Weights of a small GPT-style language model, trained from scratch on English Wikipedia: no biases in attention or MLP.
MLP neurons of a small language model. Each row is named by its layer, matrix (down: output weights) and neuron, and shows model dimensions 160-255. Each number is 128 + 24 x the weight over its row's rms, rounded and kept within 0 to 255. A neuron's up and down rows have the sign that makes its largest values positive.
A block is one neuron, or neurons of one layer that tend to fire together. After each block is what it responds to, as a language model described it from the Wikipedia text at the highest values.

L8.down649 [165 120 100 121 114 119 210 125 117 159 149 130  99 113 132 136 123 177 134 171 184  82 154 119 157 159 177 177 124 128 144 151 112 142 128  95 143 137 141 165 124 140 151 105 123  88 125  93 134 117 170 183 126 122 119 114 150 123 152 122 115 111 116 123 129 104 118 142 111  99 134 148 165 117 159 149 164  82 100 114 124 108 104 112 154 120 141 139 104 122  95 109 131 136 117 144]
Dates and prior status. Month names between a day number and a year (14 September 2002), commas in dates or scores, and "former" before a prior role.

L8.down730 [133 108 108 159 142 137 110 123 155 144  86 137 119  97 161 136 134 120 106 141 163 130 160 128 123 118 134 132 140  78 117 155 130 143 190 143 127 168 104 154 113 143 162 125 158 132  80  93 124 134 156 135 117 145 133 114 139 154 119 139 107 146 144  99 127 153 151 168 134 160 157 133 110 180 130 113 108 140 122 104 132  86 148 135 132 164 136 154 111  92 196 117 112 173 139 139]
Digits in table cells. Single digits, mostly 7, 8 or 9, ending a number in pipe-delimited Wikipedia tables (rank columns, scores, dates such as 34–8, 2'9'); also some name-initial pieces like Li, B.

L15.down49 [145 132 103 106 119 153 119 129 116 154 129 112 126 103 100 167 115 163  74 129 114 104 136 143 114 130  99 105 108 120 105 146 103 150 171 100 134 103 166 140 109 108 122 103 140 158 140  97 138 165 133 107 115 144  93  91 136 133 160 143 125 131  98 105 136 141 190 105 136 153 122 145 142 119  90  97 144 119 113 131 118 135 125 104 150 115 120 125 105  96 142 125 133 176  86 134]
L15.down135 [138 145 117 108 103 125 154 162 176 123  98  82 117 126 157 157 146 135 125 131 108 152 140 112 109 167 132 175 115 140 131 104 130 147 138  84 134 126  92 159 161 130 103 112 103 129 112 119 151 128 140 144  97  92 109 145 101 130 136 126 113 125 109  56 148 121 129 109 120 171 135 121 145 121 172  84 100 135 168  97  84 162 160 110 110 119 131 120 140 115 100 134 149 132 136 116]
L15.down209 [150 156  88 107 130 101 157 132 137  98 159 128 115 143 138 134 138 129 122  99 124 110 126 114 192 125 149 131 124 108  93 110 118 154 131 132 130 141 110 165 133 147 125 135 102 140 120 122 106 138  88 124 110 111  93 111 150  95 109 142  53 134 191 142 142 144 149  99 150 153 135 139 104 125 146 108 126 138 132 102 120 123 132  98 120 150 109 124 145  92  86 112 106 150  99  81]
L15.down1271 [121 122 132 156 176 126 159 121 134 126 177 167 157 119 113 155 161 135 133  93 120 174 155 142 118  93 116 131 115 134  99 150 120  81 132 126 101 121 156 113 136 144 162 116 107 113 121 162 127 154 139 186 111 127 126 118 123 138  95 114  60 122 151 144 116  86 135 146 133 119 128 128  76 105 125 143 115 125 114 184 110 124 127 164 115 104  90 153 139 148 146 147 173 170 116 123]
Name-slot predictor. Fires on colons, table pipes and mid-name pieces right before or inside a person's name in lists, tables and infoboxes, e.g. "Prime Minister:", "GK |", "Dimit-ro-v".

L15.down112 [127 152  92 159 150 113 110 112 135  91  90 119 157 109 149 135 129 133 148  78 103 117 109 121 147 107 126 104 109  89 108 129 115 100 124 133 112 104 192 111 124 103  94 154 102 136 129 120 203 154 113 136 133 148 137 127 188 149 143 111 157 134 126 139  75 134 136 139 119 134 162 137 130 117 129 122 118 135 127 120 135 111 122 107 151 138 126 155  70 137 128 107  95 108 165  89]
L15.down271 [ 87 102 102 167 128 145  90 101  75 129 122 129 117 179 150 129 121 145 152  99 111 126 126 186 137 107 101 102 132 118 116 136 104 152 136 152 119 142 127 146 108 148 146 119 114 110 120 151 107 160 133  90 106 115  90 138 109 143 137 114 113 157 162 158 141 137 127 123 150 178 135 108 180 107  82 151 149 151 108 120 122  74 121 120 141 132 107  80 124 100 149 121 145 156 103 140]
L15.down345 [ 86 115 125 109 158 160 112 106 131 109 140 143 163 116 154 120 119 187 150 120  95 132 151 131 119 133 106 106  89 114 113  87 146 143 143 137 142 135 137 123 129 155 132 123 152 117 140 115 142 168 108 105 140 101 111 132 115 117 114 136 121 134 165 129 164 173 125 152 169 141 106 113 138 147 141 121 134 134 123  94 128 173  77  90 141 131 147 161 102 133 148 100 167 128 109 111]
L15.down830 [122 135 100  98 162 134 136 169 149 126 107 126 103 114 152 174 141 119 132 117 169 151 173 186 140 162 120 144 108 123 128 129 152 114 151 115 119 117  99 132 156 134 122 126 154 150 116 149 145 178 102 132 108 142 120 190 116 132 143 131 121 127 118 101  93 151 146 147 151 142 167 152 105 139 112 131 111 125 134  91 111 143 150 147 152 115 128 158  58 132 113 172 148 122 133 142]
Possessive apostrophe. The apostrophe in possessive 's after nouns and names, as in station's, Xavier's, Christie's; occasionally digits or decimal points in tables.

L15.down113 [139 134 158 131 113 114 124 118  83 140 109  84 130 213 117 161 172 153 131 146 138 159 134 136 202 145 111 107 148 129 121  89 142 134 108 158 104 146 119 145 142 122 173 123 111 118 140 124 127 147 145 116 137 114 107 120 146 120  91 140 140 155  99  86 156 112 169 180 142  63 133 136 125 150 150 122 141 125 153 125 127 132 128 111 145 129 118  83 145 162 123 117 120 135 177 108]
L15.down433 [141 161 132 142 150 125 117 151 126 112 158 110 128 174 134 152 126 132 156  83 124 160 128 128 114 120 115 137  87 137 159 134 143 114 127 109 127 174 146 130 100 137 169 155 160 166 101 110 117 140 150 103 139 162 119 125 152 132 129 121 159 191  87 130 110 108 133 103 100  81 145 150 143 122 152 139 111 103 144  83 168 118 109 148 127 140 130  86 141 163  99 143 152  99  93 121]
L15.down853 [142 143 130 109 119 136 119 130 168 115 136 100 107 132 124 148 129 131 161 160 163 117 110 156  98 105 141 173 143 113 149 147 159 115 124 147 130 175 114 135 120 125 118 136 177 143 106 132 143 125 145 140 122 154 127 115 120  80 142 121 130 143 117 107 147 100 136  96 108  95 124 162 144 129 125 114 117 144 139  86 119 145 120  96 144 165  94 136 199 128 110 133  95 162 126 182]
L15.down1103 [137 122 131 143 108 126 132 155 142  75 122 109 138 127 141 159 155 107 116 121 186 127  92 102  95  84 143 117  89 157  98  96 154 159 139 117 110 147 139 116 158 110  64  92 125 149 137 139 107 100 109 122 107 160 144 100 119 128 140 129 175 174 139 153  89 116 163 168 135 142 111 164 121 124 150 107  94 129 177 118 141 112 130 119 151 132 133 109 127 147 116 139 119 188 139 139]
Digits inside numbers. Digits and decimal points in the middle of multi-digit numbers, mostly the first digit after a thousands comma (18,028; 5,500), also decimals and times (2.44, 4:05).

L18.down427 [116 136 135 136 119 126 112 125  83 124 130 101 146 117 141 137 145  86 105 111 122 142 119 103 149 100 149 110 126 133 149 163  88 140 119 161 117 135 117 154 113  92 107 177 138 143 130 137 155 112 173 144 125 152 171 117 109 118 123 169 105 118 146 137 147  81 155 112 128 134 135 104 138 160 120 105 152 164 116 115 127 131 139 153  92 140 130 108 124 110  99 116 178  84 140 116]
L18.down692 [130 139 103 118 173  85 151  89 140 111 135 107  82 186 143 113 112 141  98 118 156 149 140 126 134 101 142 154 124 165 124 107 124 168 122 120 120 168 149 132 112  79 133 126 143 147 138  96 117 142 144 152 126 134 147 121 147 128 128 114 139 151 100 126  85  88 133 132 119 131 126 154 124 104 138 127 118 101 128 135 123 104 110 113 153 140 118 118 142 138 122 100 157 105 101  97]
L18.down987 [142 143 151 113  90 146 146 143 131 113  94 136 118 120 124 144  99 118  89 141  93  93 165 147 115 101 126 115 150  94 155 117 141  96 114 115 118 128  78 157 150 126 159 196 144 128 130 123 104 100 127 131 142 102 161  81 140 144 132  80 159 119 123 167 121 123 148 158 127  96 115 137 172 170 124 111 127 137  99 124 121 137 152 112 159  93 122 125 129 104 128 123 170 119 118 112]
L18.down1045 [109  96 180 125 117 143 116 118 174  91 129 134 164 123 152 124 114 148 127 101 144 126 145 102 118 124 128 100 102 114 109 151 125 107 136 137 136 129 123 122 140 151  71 101 167 110 168 119  90 117 136 122 160 139 110 170 131 153 174 106 120 178 121 114 124 120  76 129 227 165 140 110 100 151 153 124 122 133 148 150 142 125  83 131  97 120 125 111 126 138 143 101  98 146 101 148]
Side and position words. Words for side or position after on or the, such as either side, the side, oncoming, along; also bare space tokens mid-phrase and sentence-initial On.

L15.down641 [153 133 122  76 108 128 127  96 125 136 131 144 125 156 149 121 149  86 139  84 138  96  82 142 136  87  99 143 124 132 128 111 137 147 111 184 160 121 184 109 169 155 161 126  82 139 130  82 126 173 130  96 155  95 133 166  76 146 137 134 133 117 112 112  98 109 112  88 123 139 131 202 104 126 104 146 140 118 117 162  97 112 157 156 118 171 158 151 149 150 121 156 141 144  89  70]
L15.down1084 [116 104 129 141 123 171 145  91 118 114 186 164 140  87 139 126 117 122 138 129 147 106 108 138 112 140  87 174 173 132 125 137 102 169 106 117 138 119  81  97 164 102 104 132  99 155 139 144 121 129 161 109 144 124 129 151 121 144  99 133 148  66  99 101 138 143 129 141 149 153 117 105 143 115 136 127 120 115  96  97 134 129 114 143 135 124 143  89 124 120 136 107  87 127 155 112]
L15.down1246 [145 142 109 141 145 127 163 110 151 123 107 144 134 128 131 146 132 174 149  92 147 190 111 123 127 106 140 146 117  78 130 115 148 141 114 154 168 176 158 148 136 139 153 121 143 134 157  90 160 131 135 133 123  84 160 127 128  96 123 124 136 181 104 112  85 140  80 139 160 139 165 138 168  79  93 135 135 158 126 127 155 175 122 119 159 141 162 146 128 114 163 159 119 169 138 126]
L15.down1340 [170 168 100 104 116 135 137 108  99 133 180  82 108 141 125 108 146 117 149 107 164 142 156 122 164 112 158 126 111 107 152  99  70 101 132  77 134 116 121 133 105 122 154 169 123  88 155 142 134 150 103 126 107 127 114 105 149 140 124 118 114 135 115 141 154 138 103 128 160 123 146 130 105 154  74 120 181 131 122 132 168 106  91 139 123 150 114 140 142 148 119 106 112 140 131 122]
Inside proper nouns. Word pieces within multi-token proper names, mostly places and foreign surnames, such as Sims-bury, Talerd-d-ig, Möll-en-beck, Indu-s.

L18.down35 [128 107 119 145 114 169 115 134 120 137 163 129 109 183 132  96 112 138 111 165 126 124 127 135 132 173 147 141 127 158 129 127 147  97 139 118 110 120 184 119 165 121 122 141 100 157 100 146 109 105 167  54 117  68 136 133 139 137 175  93 154 115 161  93 121 133 126 146 105  93 130  87 125 190 128 126 128 117 151 175 125  43 133  93 145 135 136 174  83 166 113  92 125 132 125  78]
L18.down314 [126 116 115  94 114 107 152 177 128 141 146 133  75 141 120 104 149 119 110 108 111 140  97 111 138 126 145 106 114 105 135 141 135  99 123 100 127 111 115  93 112 147 116 133 115 186 150 139  99 127 134 121 118 117  88 120 121  73 125 152 162 142  90 150 157 136 147 139 117 187 114  81 124 131 129 142 119 124 145 142 175 154 156 129 148 136 109 137  88 153 153  88 125 155 154 115]
L18.down413 [107 130 148 122 139 142 135 144 132 126 151  79 139 105 116 123 159 132  69 167 100 128 116 105 130 172 165 113 137 123 151 146 156 105 181  97 120 166 144 130 126 118 108 106 148 128 117 122 107 134 138 125 157  93 106  89 126 147 150 145 145 126 101 131 131 140 109  79 127 127 175 101  63 135 139 150 132 102 161 138 122 106 122 115 144 140 161 165  93 132 100 106 150  97 112 102]
L18.down957 [135  95 128 152 111 104 114 115 112 134 125 147 133  96 140 130 169 123 129 111  83 167 142 162 115 128 177  92 157 154 157 114 123 103 148 112  99 117  81 162 136 129  87 174 172 130 141 173 126 151 122 126 172 106 129 133  81 133 135 116 138 134  98 124  96 108 154 131 202 125  95  94 118 145 135 133 157 123  94 144 162 169 123 102 147 163 125 137 120 154 122 129 120 155 133 159]
Mid-word continuation pieces. Word pieces and digits in the middle of a longer word or number, mostly proper names in tables and lists, such as Ekater-in-burg, Karlov-y, and 55-0-0.

L15.down499 [134 166 178 138 160 167 143 104 141 163 123 158 122 107 142 110 139 127 140 150 127 154 141 120 148 146 152 135 131 119 140 139 111 124 149 125 139 142 123 163 154 166 115  79 127 130  82 126 103 118 145 128 132  98 116 142 119 130 165  69 125 137  92  96 160 126 141 188 134  96 141 139 135 116 152 139 140 112 152 107 125 131 131  86 105 156 118 138 140 128 136 126 148 166 125 117]
L15.down754 [ 96 112 115 103 157 138 114 110 140 112 136 130 140 103 153 135 115 102 102 121 116 128 125 135 109 132 115 130 154 132 128 142 122 189 127 154 165 140 146 137 137  88 123 133 128 114 169 180 140 105 110 123 100 123  79 109 119  76 107 144 160 177 160 117 118 145 110 138 120  83 130 105 130 125 120  89 119 111 147 134 154 138 105 127 137 117  87 125  72 122 141 123 109 146 127 138]
L15.down1153 [110 137 137 113 141 147 125 161 141 153 113 119 138 103 138 139  89 134 122 112 161 140 136 140 121 118 160  92 115 140 159 144  98 146  88 131 172 141 133 145 166 159 128 103 111 110 142 117 122 121 117 150 114 133 127 139 121 161 129 144 100 170  84 114 150 101 110 127 144 149 116 118 122 119  95 122 125 162  96 139  93 116 134 186 136 146 115 128 141 112 112 133 118 192 130 142]
L15.down1181 [128 100 132 124 112  88 152 111 146 110 146 126 110 149 127 122 115 122 120 150 152  86 119 144 138 141 167 143 114 144  83 121 131 126 115 125 142 124 113 147 145  90 146 122 141 120 132 131 145 116 166 109 125 121 116  96 116 148 132 146 151 112  95 117 147  92 122 160 130 120 147 102 114 111  97 124 119 109 100 147 123 158 134 132 145 135  82 145 255 104 107 133 113 167 144  84]
Standalone space before content. A bare space token inside a phrase, usually after an article or preposition, before a number or noun, e.g. "January 1985", "removed 15 million", "a painful".

L15.down400 [106  92 105 123  87 161 167  60 126 106 102 130 126  83 119 146 154  45  99 119 129 153  98  88 124 161  91 160 124  80 135 111 106  96 141 126 171 116 113  91 128 170  90 144 106 119 142 151 137 107 153 103 147 138 162 104 129 160 131 160 128 116 101 173 133 187 147 152  98 119 144 127 143 111 112 134 146 119 110 103 102 122 106 104 146  78 139 114 145 107 155 123 128  98 164 105]
L15.down661 [ 91 117 106 107 172  86 117 102  98 139 130 146 125 128 133 104 115  92 126 142  94 147 135 142 104 139 109 141 171 113 132 178 147 187 152 145 148  92 117 122 140 139 104 110 155 156 135  96 105 134 137 108 140 154 125 119 135 131 138 134 109 128  80  93 139 126 140 143 145 134 177 128 160 106 105 110 123 120 136 117 143 179 126 124 106 122 137 158 143 131 156 115 134 156 108 129]
L15.down1106 [123  99 143  86 131 124 139 150 103  94 117 173 100 143 151 149 138  90  92 111 151 127 107 149 124 178 125 158 132 112 106 124  91 118 156 129 156  97 117 103  90 149 139 149  67 117 144 102 137 139  97 106 151 151  91 140 118  98 114 152 100 122 133 128 144  90  83 116 130 113 114 119 116 172 112 124 178 172 140 119 124 172 127 130 124 148 121 146 112 121 128 130 141 153 124 138]
L15.down1273 [145 129 110 133  70 142 127 114 174 131 111 176 120 126 132  80 107 126 117 104 137 137 129 136 100 101 121 127 119 142 126 131 140 167 120 129 136 128 118 157  99 155 140 138 115 114  94 128 113 135 133 112 132 146 115 166 118 116 206 122  93 111 115 140 169 142  87 139 106 148 130 122 127 131 135 117 100 138 112 100 148 184  86  86 143 129  94 121 150 152 145 129  76 126 137 114]
Table cell digits. Digits ending a cell in wiki tables, mainly row-start rank numbers (8, 17) and scores or years, plus paragraph-final line breaks before headings.

L15.down876 [122 112 125 121 105 117 147  98 140 115 151 105 103 199 140 137  72 136 109 123 180 162 100 116 132 148 138 127 139 157 130 169  84 177 136 143 106 105 137 134 142 101  96 110 138 119  62 144 146 115 101 151  82 121 139 102 141 161 125 134 119 131 160 103 137 152 145 104 135 138 104 129 126 121 149 124 137 116  97 138 124 131 183 138 102 170 152 159 193 121 119  82  85 186 143 129]
L15.down888 [126 113 137  59 104 125 140 117 145  93 165 127 142 150 111 137 139 134 134  88 138 136 116  98 119 129  92 161 109 115 122 134 115 106 125 124 143 113 139 150  93 122 114 126 121 135  50 131 179 103 102 102 117 124 131 182 134 139  94 129 154 143 148 116 146 117  90 143 140 117 145 120 102 152 101 135 180 175 111 117 130 124 120  90 129 145  80  87 104 133 163  93 139 156 123 144]
L15.down1144 [147 124 141 144 138 129 120 117 152 161 128 118  93 129 128 124 123 107 117 131 154 150 146 160 116 136 144 164 112 112 108 124 158 138 138 170 112 158 134 159 132 139 126 109 120 108 111 126 149 134  77 170 142 102 151 141 102 107  92  58 113 159 148 145 114 141 132 145 119 154 141 148 152 121 169  86 159  77 148 160 150 117 150 110 136 119 176 139 119 109 148 110 150 161 115 146]
L15.down1216 [153 124  98 114 116 156 148 129 101 109 114 108 114 174 151 139 112 126 142 119 151 161 127 114 146 136 144 138  97 123 156 156 110 146 151 145 156 118 115 154 131 144 149 116 137  83 104 147 156 138  91  99  99 125 137 139  96 142 156 171 111 112 117 148  89 166 141 108 138  98 152 156 141  90 149 115 170 134 151 137  99  80 126 128 150 105 130 128  78 100 140 134 107 121 158 146]
Number-initial digits. The first digit of a number right after a space, mostly in tables, scores, dates and statistics, such as 1 in 12,310, 5 in 5500, 9 in 90.

L8.down0 [103 123 137 160 107 167 140 105 123 119 108 100 117 131 136 150  97  75 130 117 159 102 168 145 147  83 146 117 160 124 136 132  96 104 124 139 114 131 150  98  86 137 127 113 123 165 130 123 143 148  76 111 104 132 162 116 115 172  83 106 122 181 146 115  95 132 130  81 132 101 177  78 102 159 119 113 134 129 123 125 137 141  83 164  87 170 138 122  96 124 113 124 153 112 135 127]
Digits inside long numbers. Single digit tokens inside multi-digit numbers, mostly the first digit after a thousands comma or decimal point, e.g. 150,845 or 79,800.

L18.down315 [134 101 126 162 121 154 125  94 135 155 118 121 136 138 129  98 109 136 145  82 138 131 143 153  90  98 128 153 130 143 153 133 110 133 102 112 143 113 180  68 138 111 109  93 107  98 160 127 130 132 116 152 151 162 132 102 120 148 107 150 103 147 157 127 122 124 125 113 143 149 150 124  83 126 127 121 111 103 114 101 121  92 110 139 171 150 160  94 132 142 126 116 143 134  89 113]
L18.down665 [132 163 156 141 158 116 140 131 132 131 109 147 126 144 141 141 123 127 127 118 140 110 155 120 168  94 131 162 108  78 107 131 145 163  86 147  78  80 106 178 165 145 123 121 130 148 154 130 103 142 128 141 134 133 109 163 175 152 104 121 123 154 118 115 112 118 107 174 121 144 124 111 145 115 142 116 134  74 126 134 133 140 157 116 177 163 118 113 149 149 127 167 149 100 121 122]
L18.down717 [118 122  88 110 117 136 102 118 166  99 101  93 120 164  89 165 159 156 120 135 134 153 112 139 136 163 115 126 130 184 100  94 123 164 137 106 101 134 146 139 146 113 123 107 119 169 128 119 127 119 108  79 123 120 176 125 157 126 115 148 164 144 121 141 118 115 157 115 118 133 164  99  93 152 142 161 125  85 144 130 165 123 145 119 148 123  76 134 164 105  56  81 119 118 126  90]
L18.down1130 [122 128 114 116 112 134 121 112 136 132 176 109  94 113 147 175 148 114 177 120 142  89 142 102 114 124 141  91 156  90 119 116 144 155 132 108 129 127 121 148 108 147 132 140 136 110 138 122 173 121 150 123 114 133 110 161 116  93 135 123 158  92 134 186  96 145 117 161 108 125 113 181  95  98 166 110 141 145 146 160 117 129  99 127 101  96 133 127 165  87 114 153 135 181 138 116]
Numeric-context token pieces. Fires on pieces inside numbers, units and model names, mostly in Wikipedia tables and stats, such as 5,070, 97.6 FM, Jinbei S70.

L8.down903 [139 133 143 116 140 145 119 128 141 151 118 117 140 162 149 149 121 154 136 113 136 131 148 104 143 142 129 107 138 108 163 123 132  93 140 167 186 125  98 149 132 126 114 137 145 168  97 149 119  45 143 134 133  69 136 122 155 102 105 139 141 130 104 161 186 132 150 110 129 115 127 173 129 127 118 149 148  97 169 108 125 117 114 143 115 126 139 127 154 160 113 116 138 146 133 170]
Joiners before name parts. Spaces, hyphens and opening quotes that join two parts of a compound name, code or term, as in KWWK-FM, Interstate 59, "EXAA Green Power".

L18.down21 [114  82 141  90 157 131 139  99 137 132 109 142 136 154 171 138 163  74 128 113 109 122 166 141 129 116 131 130 106 139  95 109 133 190 128 104  98 108 170 151 175  98 125  97  81 169 103 125  81 108 128 150 117  90 128 130 124  99 127  71 114 134 145 140 155 117 116 127 130 124 145 110 111  99 167 117 134 135 150 101 134 123 106  97 184 101 130  89 124 126  99 147 134 156 101 131]
L18.down470 [111 118 151 166 132  91 123 120 108 127 110 162 137 124 148 131 166 121 137 140 106 119 117 172 110 143 114 129 100 144 105 160 149 127  79 160 113 134 122 175 122 148  93 119 135 132 124 124 150 136 143  93 118 129 137 116 130 148 158 106 122 150 119 175 120 128 118  91 119 108 208 143  79 107 141 118 136 141 154 132 147 137 131 100 149 148  62  78 127 111 136 130  98 126 108 122]
L18.down545 [155 140 136 158 101 180  83 151 131 160 118 106 144 148 143 169 156 146 103 127 127 139 159 134 143 151 165  88 153 143  76 186 134 108 159 148 120 145 147 125 140 161  97 139 102 139 127 121 101 139 128 167 141 105  96  96 140 157 144  95 141 136 102 120 100 172 122 109 134 153 152 107 103 121 130 110 146 123  88 122 131  82 153 110 122 155 145  91 185 114 140 121 100 116 117 101]
L18.down761 [143 133 121 178 156 102 121 131 157 132 118 121 122 135 138  95 177 135  95 115 106 120 142 162 136 112 133 101 144 120  95 128 144 119 153 131 160 130 110 190 158 128 178 138 126  85 138 123 121 161 142  99 171  84 176 108 105 181 124 117 171 158 141  92 148 137 114 115 102 115 119 115 113  79 138 149 106 116 129 142 122  91 141 143 112 124 187 119 122 131 145  80 126 125  98 132]
Names in lists and tables. Mid-word pieces of surnames, often Slavic or Eastern European, in year-by-year lists and tables (Zino-vy-ev, Ne-ster-enko, Ru-ble-v); also dates, months and commas in such entries.

L18.down79 [ 60 113 126  98 135 133 131 103 123 165 132 115 127 130  90 120 122 147 147 105 129 143 150 117 145 141 110 140 139 113 104 109 103 121 129  81 147  73 148 143  85 142 122 119 112 128 130 118 105 125 100 138 123 119 144 155 134 101 106  98 143 167  78 121 100 115 122 134  78 145 138 125 144 162 172 121  82 152 132 156 160 131  97  86  95 147  96 156 153 144  98 112 138 118 161 136]
L18.down873 [137 103 122 168 105 124 146 165 139 132 141 167 117 139  83 151 147 140 118  75 139 130 148 124 141 104 114 128  95  97 107 132 164 187 144 134  94  80  79 104 138 126 132 120 143 117 120 123 105 121  98 102 112 119  97 170 123 157 171 115 120 145 130 124 122 193 129 114 129 133 133 166 163 132 129 145 161 123 175 145 134 104  95 136 129 125 107 149 126 112  98  97 113 166  89  97]
L18.down947 [117 138 153 175 160 103 114  95 153 127 148 122 165 149 129 153 119 126 146 133 155 134  95 134 154 122 105 127 166 130 145  98  96 150 148 129 145 111 122 162  89 144 102  99 113 115 135 123 117 132 133 127 193  92 107 112 135 132 178  99 116 150 109  94 105 131 121 128 110 146 151 165  98 131 127 102 163  96 102 171 178  87 139 137 140 109 144 140 137  64 127  97 132 103 115 136]
L18.down1075 [145 125  87 146 116 131 105 153 157 100 168 120  83 153 154 105 133 194 144 131 114 136 108 130 145 131  99 158 106 181 122 128 152 132 153 176 129 147 128 110 104 127 113 143 157 144 144 131 120 118  96 106 143 165 114 114 165 114 112 102 101 102 148  86 113 124 131 110 131 135 148 171  73 146 111 110 128 113 173 120 154 123 117 166 102 158 119 155 107 138 178 130 148 109  91 136]
Table cell ends. Last token of a cell in pipe-delimited wiki tables, right before the next |, mostly digits (ranks, scores, stats) and occasionally country names.

L18.down362 [141 118 184  80  92 122 123 166 140 119 118 139 116 120 127 149 164 100 101 101 149 129 141 143 148 121 127 125 112  74 154 121 137 161 119 141 130 151 140 163 135 112 104 178 127  99 133 123 149 124 110 184 131 115 132 103 105 108 100 128 102 145 101 101 153 146 156 101  98 117 138 118 120 129 140 161 139  75 143  83 154 152 184 163 150 110 155 114 176 128 124  78 130 120 124  85]
L18.down548 [107 151 166 116 133 152  72 130 159 113 170 132 135 144  64 124 124 147 126 187 115 170 121 138 134 150  80 126 128 149 118 161 165 158  95 155 127 100 134 113 125 130  97 116 162 146 109 167  91 120 131 141 120 100 109 116 105 130 169 110 122 110  67 106 128 144 135 138 136 147 170 132 102 119 132 159 110 112 112 192 115 129 111 132 106 109 110 125 112 116 110 146 120 143 179 127]
L18.down614 [154 103 158 136 117 180 156 128 111 107 112  94 140 149 112 120 118 118 140 139 125 139  94 127 119 147 109 131 128 113 138 147 139 116 167 126  83 121 116 124 130 106 142 141 128  79 109 114 120 114 155 165 155  90 141 155 138 143 115  74 145 140  87 108 141 125 128 122  83  75 140 164 124 113 101 142 126 111 137 162 124 111 131  91 145 146 123 115 177 130  88 123  96 117 121 109]
L18.down1180 [127 148 135 122 114 126 149 130 152 119 153 130 120 106 149 116 132 143 117 136 141 162 115  89 161 140 145 141  97 116 132 109 124 125 111 116  83 134 108  94 107 146 117 127 154 133 147  97 148  97 101 187 132  89  96 115 128 117 126 100 154 146 135 122 168 125 155  88 128 140 125 144 103 109 134 149 132 110 131 161 132  83 138 113 109 122 165 106 128  95 112 118  95 134 133 157]
Digits in table cells. Single digit tokens inside numbers in wiki tables, especially the last digit of vote percentages or counts, e.g. 24.0|5, 80.5|8%.

L18.down541 [ 99 136 126 129 205 155 105 113 141 112 109 149  91 112 129 143 142 105 128 125 106 141 128 126 157  98 163  99 149 140 129 107 138 143 151 134 143 150 128 146 123 127 124 144 151 121  88  84 137  75 123  80 175 120 127 138 133 119 120  88 110  96 126 171 108 122 101 128 108 140 166 111 119 169 124 107 105 132 151 123 114  96 153 120 122 152 111 122  45 109 131 144 105 140 126 123]
L18.down637 [121 147 115 143 146 133 110 161 126 178 130 147 143 163 150 132  65 153 136  99 133 121 123 160 100 157 130 124  86 126 102 107 126 139 153  75 120 131 139 104 161 134  94 109 106 117 151 126 208 104 126  97 115 126 125 127 133 127  77 161 109 119 122 158 104 142  89 143 131 145  99 145 121 157  86  86 101 169 100 159 154 124 127 144 149 116 117 117  98 123 142 137 123 155 135 137]
L18.down838 [118 131 151 157 106 139 107 141  99 135 127 153 142 144 152 139 125 141 147 105 105 151 149 133 110 114 120 126  81 127 118  92 127 125  88 176 166 109 135 134 160 122 145 153 150  87 138 106 161  83 136  99  74 137 135  83 148 156  86 129 139 144 110 132 127 114 118  98 103 116 131  81 148 172 144 137 139 124 143 168 125 139 166 129 108 115 141 155 211 118 161 132 162 122 148 115]
L18.down1269 [122 141 158 152 104 142 130 146 114  86 108 117 107 169 127 128 120 159 146 138 167 113 126 125 134 165 115 108 106 116  91 147 137 126 123 166 153 154 131 144 115 125 133  93 127 110 146 163  89 147 168 123  97 147 108 137 182 127 150 104 105 157 163 142  98 106 140 138 144 109 130 116 112 182 145 138 143 141 121 121 188  97 101  66 131 148 138  93 118 139 138 109 126 144 148  98]
Possessive apostrophe. The apostrophe right after a name or noun, just before possessive s (Kenya's, band's, People's); weakly, also word-start pieces like un, re.

L8.down373 [ 99 106 152 168 114 154 137  80 124 155 113 138 116 100 151 148 140 125 177 110 109 116 134 128 127 116 134 121 137 149 116 106 145 107 106  90 146 125  91 143 117 167 121 116 100 128 123 147 103  89  98 118 135 108 109 145 104  89 168 141 139  96 143 162 138 174 130 103 107 145  78 135 146 135 146 141 142 101 120 149 136 108 133 107 100 105 148 108 113 114 138 139 114 129 120 110]
Mid-word name fragments. Word pieces at the start or middle of multi-token proper names, as in Green|berg, Gar|dner, Myrt|le, Carpen|ter; also digits inside table numbers (1050, 2011).

L8.down1317 [115 157 131  68 127 117 116 157  95 123 135 138  96 115 152 159 154 117 172 103 162 147 131  63 156 141 146 108 124 142 123 135 158 170 114 152 126 110 189 159 106 135 104 152 120 153 110 147 111 136 122  89 148 187 163 148 144 125 111 139 103 126 121 143 107 158 130 128 142  98  87 120 142 115 112 144 102 133 102 139 132 124 151 115 149  57 174 139 147 166 105 107 165 134 120 158]
Mid-word continuation pieces. Tokens inside a word or number rather than at its start: apostrophes in contractions and possessives (Don't, Dylan's), inner digits (1-4-1, 39.4), and name fragments (Târ-gu).

L8.down263 [109 164 119 113 135 103 124  95  86 136 146 120 145  59 130 118 137  92 132 135 109 131 148  92 112 147 107 109 100 146 103 159 149  79 100 148  86 103 149 153 161 125 165 131 139 157 154 130 125 154 100 147 144 111 121 105 142 110  84 109  99 125 154 128 175 144 139 142  88 120 109  83 128 107 137 109 117 137 117  98 150 131 109 128  99 110 134 100  91 118 111 101 126 119 127 140]
Digits in table numbers. Digits, often the second digit, of numbers in Wikipedia table cells such as sports stats, scores and tallies, e.g. 27, 0–6, +7.